{
  "n_layer": 9,
  "d_model": 224,
  "n_head": 4,
  "n_kv_head": 1,
  "head_dim": 64,
  "d_mlp": 896,
  "vocab_size": 2505,
  "activation": "swiglu",
  "norm": "rmsnorm",
  "norm_place": "pre",
  "norm_eps": 1e-05,
  "positions": "rope",
  "rope_base": 10000.0,
  "rope_fraction": 1.0,
  "qk_norm": false,
  "attn_scale": 0.125,
  "bias": "none",
  "tie_embeddings": false,
  "parallel_block": false,
  "init": "uniform",
  "init_std_qkv": 0.0344,
  "init_std_o": 0.0322,
  "init_std_up": 0.0344,
  "init_std_down": 0.0,
  "optimizer": "laprop",
  "lr": 0.00109,
  "lr_mult_o": 0.734,
  "beta1": 0.9,
  "beta2": 0.98,
  "lr_head": 0.00423,
  "warmup_steps": 454,
  "schedule": "wsd",
  "decay_fraction": 0.915,
  "decay_shape": "linear",
  "final_lr_fraction": 0.0,
  "batch_tokens": 16384,
  "seq_len": 512,
  "doc_mask": true,
  "z_loss": 1e-05,
  "train_tokens": 131400000,
  "steps": 8021,
  "dataset": "wikipedia_en"
}
MLP neurons of a small language model. Each row is named by its layer, matrix (gate and up: input weights) and neuron, and shows model dimensions 48-143. Each number is 128 + 32 x the weight over its row's rms, rounded and kept within 0 to 255. Numbers have three digits each. A neuron's up and down rows have the sign that makes its largest values positive.
A block is one neuron, or neurons of one layer that tend to fire together. Before each block is what it responds to, as a language model described it from the Wikipedia text at the highest values.

Description: Section boundary markers. Line breaks and ==/=== heading markers that open a new section or article, especially right after an infobox list, bullet list or table ends.
L3.gate276:117127078127193063143145119165157104080085122111117171178082080120109101166112090135124090095119153161078101103137205087130161151122123133099115147153141067139093148149126142109088124160163161131088136103090055041110143139154157124166128070099142111110113076143092114134168132018157170140
L3.up276:119099117072155085099063146125088140163105165139133130137162105137140075095082140124120102095084182118090117145083119081154090124182128165161099092117084138140205113112145175088094156109142192134144135137131114107103072112087100113181148149125105154221123142114088160124167077125131136109
L3.gate286:104138196200113088159134112127150119118159107155180132118148128064092129160085160110126120134061170146201169109094157128158085097114129139183127157090127122074120129084189130131107109207087145145182147151123102081123145078154131061129139120136090092076133111124097049128136045099166102115
L3.up286:138097119147110162104069080147116161114179139166129183122143171042135166123078165111049130108075133080095124165091124161168075051101162118144095132128080101112035134076115091149143123153102113111149136158149107105145153123129146114163138106179106112141167155128153099153115120133154081093
L3.gate287:119143155142120136206131115137124095156106144158133174141201104156131123172089105098164141116153138091163197109132109088144127154141132158095091104079167125195084114092083123096137134166117157119120149092064134006133104126105147058105108096105086114107137199126118110138157132104203134112
L3.up287:099154116146126164112084129092129089151161108145054103136108125180127158121173127154132081179096106155025135152137130142155133124095123133109199087120161088134136225084099126139131156113117153167165163150083127122071152152163209119153082126107160117111127159103088167123155120121128109154
L3.gate301:153161078143117117094069093128122158110128153122128100127099136134162159097114120126139145184111159152156148131158118095190130158128127140170125130094099100120087111163109203104116144090118193070136133094170115075152159132094175126143139078121145169098099145107147173158180138092146127115
L3.up301:147149096146165067186088087068154158105166129112141092132143073155134109151149110119141209129122157160123142085180100066181162112156086152185158119167141156123121106152177167105109154139068139137092140135169097049142137113137117078155183123128204122130122111105150148200188139132140124118
L3.gate458:111122135140100173159127098139109161116138142101092171168128108074111122178089123126112143183063128170173202193119108095080174137113149126158132156093160127106147107127151107163139155153089170092164152107144036072080107056117118133160085118113089086095129142133102114159117102170113074149
L3.up458:080190076115116144094222134118114133102160114100152081103113129137146127145129089101128162145084151177104174136096135139156102107132159123183197139096155115113107156108096142109178094204108148120136119130068126098154104117141185166115138130092159195065123194157134114124120131169126138111
L3.gate675:123157140143135100123156120207136128115099119099135128125139104151112155122072159150135170137110157143112161085114100099141180165079116085148071136132162156111146193126104144158125151221116111169104139075169151087112141156106150078146150099127152158094153149133099082156073102068187184099
L3.up675:126187128155139108107150100164116154156125120095101071122119098068131155093110183144132168134073118115151070064108082144127135166198157125192108149142093187194124140176131114097157075167141212205100155114137123151113142078109094149148166142113090199166085128139159094126110115101176144125
L3.gate777:128131074164086116162178104093138149120124138119084113069062132117083113129115156090163110110102132142144126176089125135155100153174131086175111122133150116117128106128116104087148156182137165165135101095137165146153110140092089140182129106087130114149107140068138171101113169105191159145
L3.up777:115085121107115122118118077111123100184140128097135104068094106094070145109126137157142141088095190127165098094137122143081093199195099102163138154116135081129127190127140062161124143165131182148098141132147121173092095122093097150165173111139108114180072104109129109079128123110140122111
L3.gate834:105139104137183112089126160121122121085108129081118128144122130148147098147097138132227107104135102093147116111120121097099157092145108155177130119111124175132095115117127117188126095148141171154055101039103105104100136136145128062175088083121146185111156170078064125128119143138122139065
L3.up834:082135137191199108089112154148165097099146162127117112133137115082176145135099155168124054153159101138172111063072114143108101150113156160204098153126097198139113098116106093184165089108150192127121122096157138121086153123094125106137127102105144144124115123091118114117083071085116153084

Description: Year final digits. The last digit of a year in running prose, or a whole year token, mostly after "in" or a month, e.g. 196|3, 197|1, 2012.
L3.gate15:111140119094183126112135098137116152100172143141122174110117157120171098132097122181116159095227090142217148089155172105149108165110216117173139208112136166141116087108133173157145084135119175124173089119136121098123108168116182074147169059179107110149161206097140139166138130127073095041
L3.up15:192150133134142172134113116108166155142161168120130092138143137060171101158081176138139203156177119193153181090111128099146107133161112127124220157172100108130155064099112189128166131153123143127139124137156126051142128154154129097155141116139153197108159157096121161163135169120076106091
L3.gate49:120147129132164139102147175145132117083220151136097144098162085133162083125092152171105111094102105130175112114146143155132081108126172092123144166129161111107119092096141174149102123132083202166198142141106121117085173112094157113074155147101200189098150191136122091155096109105117148082
L3.up49:088200141137149098102109123127137110101153207147123155117162141136119190153059077160105093119093121174178114135203132110086132137104129099077191132117167048109164073108141196138079133069108133130096165070137119158184104118136149076181127145115124079130126184106095094132140122123157094085
L3.gate269:135151189077140166109096091127106130129074156174161119093140130169090091160054126147151090198153123114092121133140125100118127091143110141111102109095122159175160055131123141136106108140081167053131097139168104108144143125126119150117117071056151149096107154166131088121097128165091139098
L3.up269:113122080084180154187132104115187104103138107131189154058151121095099132115150135121152133111129101166140135064173157054189106135103133093102117130101086119109157157000130134130137114100146145139152097180123156137120097163160147144082129122159091107089143221099129097137121114134120123082
L3.gate302:201102098142136221109107140078123143113174160163093092111147104118138138148135111124083160082100122139085170114183181103119100205158147115109124078131113148154163100073158130150039096127138097098185130137103106132123085173136176115184076115094088144113153168177106137146112141093109117103
L3.up302:147103126146123158081101153060153185087160098135124088093112148104130162133082145151097142194131113120129118184035103136148110164137138084154126135060095128135175061142175129132156090110135121134157150088115152142085078138131129165133171167169128103152157132151120125133122164184107102076
L3.gate453:115142086092189127143130078117134114154116150097125171109115043174168065156059153177164092110147129166140171054123162074139113179130127133129163127104135113158093064132137202120106098152134116106158090105143116127150143157170156146140139111084165131114157202110166067170136169114069135068
L3.up453:124134161179183167150065124122170128168185174093091121092156085127175136151065129116105152092099108159137129109139172063142120160111135107109187178149122108137114152099082184079126113145153089113152148105205147108126145161134191153085111094160176154138161131148126102106098146162108140089
L3.gate614:118158062143193114138165132123154145178134176182158152125160131095193078095118154155153147167163127192186133112134113113169133151132112129110185136101123168133185089121115149097104079109125150070147123128111117158161166184173152146123124142098155125150129166158159124177123150176127113086
L3.up614:136124166131175101170174084108117141146151136097086113130122143097143072105131150199136194104148126136172144092156137124151129134126097081159177174124122150076075119129170147105129135156108156113105145134117153112138129112140157142144131104121159092119092168169087133161109152105109102118
L3.gate855:132085099165107161112155109100061154084143161139133116062072131154097105137126141182152118144125143131185132094141138145108134183160131112123148091118062163101149136128107188072090070136135155129138118057129087108101165187141102130160034121105138153183076121151124142118068122141099107159
L3.up855:178135092170094148100085108050156095126109137111108145124148111147078163139074139177131171078170081193222161142100143133136088135164118120095165150126109101098138080173130101089154108157134092149104116124142173106177127124178122133138139090106125133117079135093107099134081153160159115122
L3.gate869:127098111105128144191062086112129189111125159127113157104113119130145120127087134091120055148203118131149136118105117116096107112153145098099165098108090121074217113120170128096098074109133139096162123168071105218131114154097137126073089077156123142144101181129116111190096123091109129113
L3.up869:079121136112105138102153102087118086119166156082113151108185104138079140094160134135105130076147099143198124170143191138140145171108099167070181168186096130131125068070117181133106105149176117100070168143133120113143165138141124070151128106132105125078157221149101121136141118080078113101

Description: Article "a" and slash separators. Mostly the article "a" before a noun phrase (sent a team, as a part, a ballad), plus " /" in footballer appearance/goal lists and tables.
L3.gate29:165149121135126110146123108194125149144142156171168117141141156200144098107147127146144124130189152085073139160138080134175138106075107136127139106130069085072159175171094153156160090145135131142138138161176110098131158185115109120086137156128151083153106072143131111125088083172077078084
L3.up29:183053121075122060110190124152106213096115131131114053078177125125088168102134112090122145134161122123167160113106136184099113108165123128120129132158192171076107176157104127083100154129175129186068121105126099195090157202102071123146129125118147103149107097106116105138129173128153166128
L3.gate195:134050176116137111135131057104162154166164122137161086097133133096115124120144107149127105142086111131122148127147117149151112092177120100146079136098114186141074097091126126098090141160111106172117135140150079141142094053102082148125103138104136045101109112136141096178116135161150182160
L3.up195:092147108205117055149137107177158120110111122134148125071097165065181108102079100088105133146160158135098115184160128132103086151112132047121154101147118098156146065133147116085122173105162116124136145195165049201137067120116100132145158143087114056131108105128132161073120169161126137172
L3.gate203:125160156151151118160155102150137121120097159114107076172051091136103160183102146110136064113121081086122159150127065116184099159093088089090108124139189102129140129147148151149158154209125149166071129100159089106188124129093107169117125068128111083137143090106137139121149154138178152155
L3.up203:110147122123127112144149103187071091198127109091147154132104156149167167133114147125130105155131066084165191202126159144142095111099100096134095116079147092151109128115161102184110165109161150131116134165191136168129107055164146156137135113148127095199100173127168077142114112119106175122
L3.gate341:111106147102192130143164089137132111142071111132083081151167088115160214136091094094163130208137115064165112132146104096151110111183177140051096165146129086117146123148103160152112128096172111184090076105122150166143107129056128142107137138142142098096096171093070128063161171173118165187
L3.up341:117107054182178125128141105124170107112176083125160067154081070155096110170129184190111163138106128129074117153095167133185183098128128114163092142142126181125096088100179127105204103078214103107127105102193107101051157115088150154157168139121110086111131120129134126096104104111167192094
L3.gate639:125123125143179115161127102082132149126107157116122056097137144089152149143062155142159130138116122100185141140082131113140101168128113116132123132100133174101132116066081101119139114130163182125138113116180096112116197066158061173079089068109130070144141106131155149167121142112128175116
L3.up639:081135167148137143161123102127144098103138144111077139131039156114131111168147140138116117140130120174068135144142086138131159084163112044095138103157102123118092104129112090174133151115151149157096151107149139123116130134108083158092113130095117084108089159131102201071153098138106178155
L3.gate640:034081103121163083099171093107141185126165123121085106131131177132109141121114127152146153168139074159110111142118129141109141122126157113200132116109106139132052070136166129095120127095133153163142093085135166134148105087091156148077158173132106173099105124108112135078157085151142226083
L3.up640:209127120139088143141076111141114146129080099111117107092128183148172255159105133109092139112124163085115121156173103095145080161147187115144048127121123104104115106117160154132153163098140090069183100106142137105172130061130079158146153126122100083078136119129097133110072066103105118142
L3.gate791:131150095130169109103154121184118136149147116110132155192161154149165128180179107151143053166092104092084127105168089102152133098064140151133118157148168160114132157054075155182147103117135137115108112106065123108166103163139101147106093129166082113163118108120115154172178122125054047140
L3.up791:172148052071098068138140133181144107166057122143093117077098142141124084131106153181141122124117094118068159100119119188153120135128115128078163079091089117100145159179104080125131145084166140128097106114118133141169161129086093144156145085092104142114092102075175084101104156097145143134
L3.gate831:141114182083194078113115190126124131105104103171130069126159140129141163193146138089166085094203141106155158083175093057168096133114167146126176177116107197119153121152136154078126164110127186144108118112159100126120088111082110078144134146139136100142140134135071174115197144124165120108
L3.up831:172197153135136107110160066091131167101147124142088097167045135103088198132128123136096132147209055109160125176179146122164141086106117133116134131147173045134174135092139135139174174120104125085153150097112169118221171103157150178099191154190089143216153097112174115182138131199150141119

Description: Block-ending blank line. The blank line right after a table, list or infobox ends, just before a new heading or section, e.g. a blank line then ==See also==.
L5.gate103:089109155157188126094159115097123124101062157160155100142103123107173095201110142134164085095124070127073058187175134125120088144171156109145105151112104154085101080157124132098091119147081165105056127111194115121121141067069164140131129126064166090149098163081146180132147120131176102118
L5.up103:189103105093176139171151117130136123099154171169115095061083101141128159176151039085149129065093082148125108105120164154069181105138110144156103161117125079102089106181147100132105136131155140119138135105130094159118132185116180137146076119137130158171129100110122099127098099118153142119
L5.gate334:091132094143116180114205132101138154130151092107078083119152094158093097155118157169162146160182145084099097080126100171128125157166121099151159154143179097123078096171085131097105135184119166177087081158150129094125144087112108087130158147119150168142174140096093118107160194103161139129
L5.up334:136159097166115169107155155109109135107120129088096123126120082099123144091098151168094102222156180107088141070152150137110097234171104163139098165112141114111095062199110125121131126192155133132155082104153114095080125112153081138131152176080132176090113093072133150073162164120075137097
L5.gate484:133147169149123204103079155101178192119147118096154075105088136128115110128131185121086162125154117128115128117166050096109105120186201124162189177160162149167074109150103142150138139120129151159143187128153107146132108092143107101123183143047181153231089110179135100104140120132169130143
L5.up484:165187113127105147087105189083123135097130077102135079129122125153095098163115140151110160116111169147124127089136145121202085127120142167140121174136140096154090107177082169187188159151053193140155115087156093053108108154118144112127184216103092080114129108141110121148129084168114133124
L5.gate593:179135111138148125126086129139143157115123138095103146157157154104160123121105138185127160142080135086106154124154096104158121136161144088097120185145148082094072099120117125137188137154130122113100055089184092144118082127087176129110152130107197200132118118100172037119114117150169107152
L5.up593:080142141156111155131139094114097172078122161123129123127113156138170060091103124119091142168063180157182140154120146132118111155129097092142101161110083114138178071114105145168124148157112101053164128035137113168148114136141116126172124081070125103103143176136129138139137205150115084192
L5.gate605:093213118144136150201080075081179116136127112175074131121122100116150165198080158137156115140153156129159162078129160114130147131140154128165083180148071141092108144074175174139141164162128127119129165170163067113165114137170179128147139100097129136215139138130126109080120121135111132117
L5.up605:152182147073095170134121134155126085099117131120174078086166093081152139162107130144109158141084161157163096105166068075132144217161140148165121159184115105128101122084149149135105162098089109112136133096140115117111097141096188184184134144126094185132124051096170072098134182160170125105
L5.gate782:120162138128184144171130099134115176122130116117101058118082094157101144239103130153148147152164120061123088116113107090133152115156225125147137133125102055182148107160139117104127111155151122133120121082228097151127115086096118134175122159127180119162164132154106167110169166124164200169
L5.up782:147135125120121037122126131109115127129118100126064157102149109118082079150167145145131111090059150103109109108150070150125160138162142133136095150087112120140140160211094158173144168165068143129152104100127101135141148126069186086109084116132131180144165102075152072227142102111157155171
L5.gate810:095127124146169122120177046131117185163125131161086092130105131135090093173058122131188111084149108129164156107100133102123143086166138158122132102147140082131177099167144158153107126193099145134139147106121141150133020085116127077105115143101148145121102172111062069131131121128198198105
L5.up810:137147097178157119146084127193086168164133158132114103133062149105123112111089119171169082195128163143080151115152122087128127190137145114087064120112101090137100088198096139131094081160169132058145099095133135111091074132116104156154164096100176132176126152099104149135122107112147137146
L5.gate814:114156153137140148096135081063131159126123091135108056095118084113143107165146172155144112079106086080150148105114070142187124112154124151163115139170122102118131114139174147199135112131075173155118117113159114131149064117113157055162173119139182118129166124148084069132157142161178133066
L5.up814:143159167133121140118128123154178180134138136125155047093105090128144128099154130168113067168110141129070149098172050140203130177124139119162115166135133075103117088136118106134086059114120153085157171113128128096144080117073122146126154154088152107138136070110117095101163118164113115060

Description: Year-final digits. Final digit of a year or number, mostly after in/on, as in in 198|6, 196|1, born 194|2, just before a comma or period.
L2.gate672:141113149113140156131107152179151110151150195129166121048186153140087165105102137145167064122167066126144132105137103092109165153153205106109123134117082136149078066088115139101107117108094151090187114211096140137136176131190193103163114125119147166132138226146149183126153139136131148101
L2.up672:113098160106111196124126120108159094132122180118087131080088152101105083132112135115130105178150106135098134188094066157180098161124097112132088156151115172100056115092121155115085152097167121100138103150063168082163145160145165095111173136081111134090101160100100051151117100098072152108

Description: Predicative "a" in definitions. The article "a" after is/was/became that opens a descriptive noun phrase, mostly in biography lead sentences ("was a Romanian football forward", "is a Thai politician"); weaker on scattered year and number tokens.
L2.gate397:143107032182164140102141148135171117134141173104120171108142151150081130160099113110155114116112116075099124089068142083110175131076143113133174138129135117142108150094147157129150090156189108172126138120158060155114087205094132128128154176166184111125118076142160108081117105095141078099
L2.up397:145119163110146181179195159162116126095069122104118080149090097088113151143086158099137157104128132117158117131120116106177104106148153114056101186179127110131159087136144155066103174059204125172115090092187123212175172107115111171105144093095124110071121108113144155170116128077100142124

Description: Post-copula passive verb starts. Word starts right after was/were, usually the first piece of a past participle or an adverb (invol-ved, cons-ecrated, then, previous-ly), plus year endings after in (194-5, 2009).
L5.gate3:125135095067235098103162088111132160118074182151179160069097089134085155156111146105098134091106148125105079105112203151095131098130073173040123085118170148069130105117126163091050162128146124123122129114175140123119120137175080112116155158158107049120176108133132166144133114125111126129
L5.up3:181106086190152097075200168103176109059117184128122106091146147092124146088112132155143145094088127075095121142155117136159065145163145088140128171102136191089129146129151113093114114069095123139138149088186149138120134108120101124115134117100168189159110151103138132112104107128143176064
L5.gate78:167146122142137111110148160154117100092091160111116147118139139142062140146091194164155142174095130100107118098100147078113114154142150094158134070089083180112165089089158140102076139057102107135111168129151053141192141180140157090133079126148119121129126153105127069085134097103093169150
L5.up78:140113099110189154105128061139115164104137123147094124075126112119124186147104157151097182057111133126119112112118122093099071158186173132121098198123122196089104158090150135121117174095121165127121120086178120153106130117101078104119110098159099183151151110165102114135149136138101080118
L5.gate156:064103107100116159105113119099137177153180124140110097109220132144135123120153151157147167112118147149117131131154174147133161117134146166075085152116122147158091138151056142110077152117070141190153154141102131069101099158139152085097142135072168145168181169174137077156156071133142163043
L5.up156:131142116130163122122106130150203095141102119119126120114173131184037146162127106104086096135104100109100052092090156109146170162126127138115116120126145086164063087128134145118135055152095078162124101074123138147092084217093146149138141109139145117122116107059133133110110180071159142070
L5.gate258:157120093112142161176147150146203125087126065165140156071108096200122159088074156158130126158129087096093127161205138094109102123184129100121150091121133138117135230088136113123104151149124145167154155137113190119167159144134081124139106118085158171176130040150161075099204124073101072098
L5.up258:187163132123139096134137178085116075088159121089098175096145124151118096153163125125141115140106125163141124133163176134097128095088079158042079126120161110168114140137125123192078119114128112143113141107144080096149101128130169119108073119149170121063139178098118139123090120158070102107
L5.gate446:175187130120132104125167125108169072108136143133135095076136095173150131126074181139130174075057164097113101102183161131117105156202164105073137195137138171132150137063131113112144073079136158202131116090138130101135091149151140151119104157114062151128145097141130134109100137121097094138
L5.up446:184078103092111157106126146156136112096131115116084138111116148123178101079176099120112174118102132158113075115154161133109131128168133160096207144129118197110098092065156116116114089113163110147137113070151119143086088137083172137109112174128147166169086118102164145133142105124123062123
L5.gate492:206133065088114099113181136086155189115100123125105097067101149093107143093145124115162130096068108128094139121113110098162160149163123118107114104173152113161134101113151126076069177092127114179082128111137100169163144099159124131163079084118161192076113104156118118125110175115074120166
L5.up492:129146106116085091087164156121117178145127141084116179107064132075119079100126109194149152132151148103110182128175099162118105164198150140181100126144144170179191095094094151096101182120055118156142180116069165068099130179155131149129126149124192140123135173167191151129123109102063103151
L5.gate612:180129141082115123100101149153158095192146165077128167114153140098126065081171173122123172065123146127152149122152200154096145106135152090066157129142153144132118130100078158128112095184079077138109145108103132100099072136135111107126138154132139164102113163179134130154071148105179133131
L5.up612:176110061100143088116156072067189161167175155114120116108149145101118141079102141178095142081097152145065099124093124182146149161079136050115143108119085101129097124123184116085134135138133125115137141129105107132123180131098125164100122075138138100127071134151159123038090081131152142132
L5.gate791:156212111101145140077110136174070136118132149116153078088133141108098190142144167112151192118066166144199116158114174179149134089192129184083167141156141090185116162146138065099051180128129125124104159121157155115099128161142181138076111161156147174069147158103107122117117104075118106063
L5.up791:156138176090151116168139113079119149151152116077091057178064146153119148115095151192144160074150113136096111152123107127168164178166152149107128143147128131088137155098105133103125133111138105103105172146150105166157215173102184144073145116131173210158125144136171129106093098128183140110

Description: Section breaks and word-pieces. Mostly the second newline of a blank line ending a table or list before a new == heading; also split word fragments like ipp, col, prov.
L2.gate55:107123168183158042079100142169111113112105133075117073122129120143148102146046131106227177148125127135101067173122104088078116112164117128130094145114105108165160113173121126150156107199121100141113145077112185095173113088165115141154148128093134130120144146151061090120159071105140194168
L2.up55:101117158178144129103116171154110087156080125138088100141175068151143162150107167192141100162113161201082145106138077118120132123134180165158142136070129118134170084144119122144124108176106071123123167107104152100117130078174114182151058169101157132130118109166125115163152135172165120136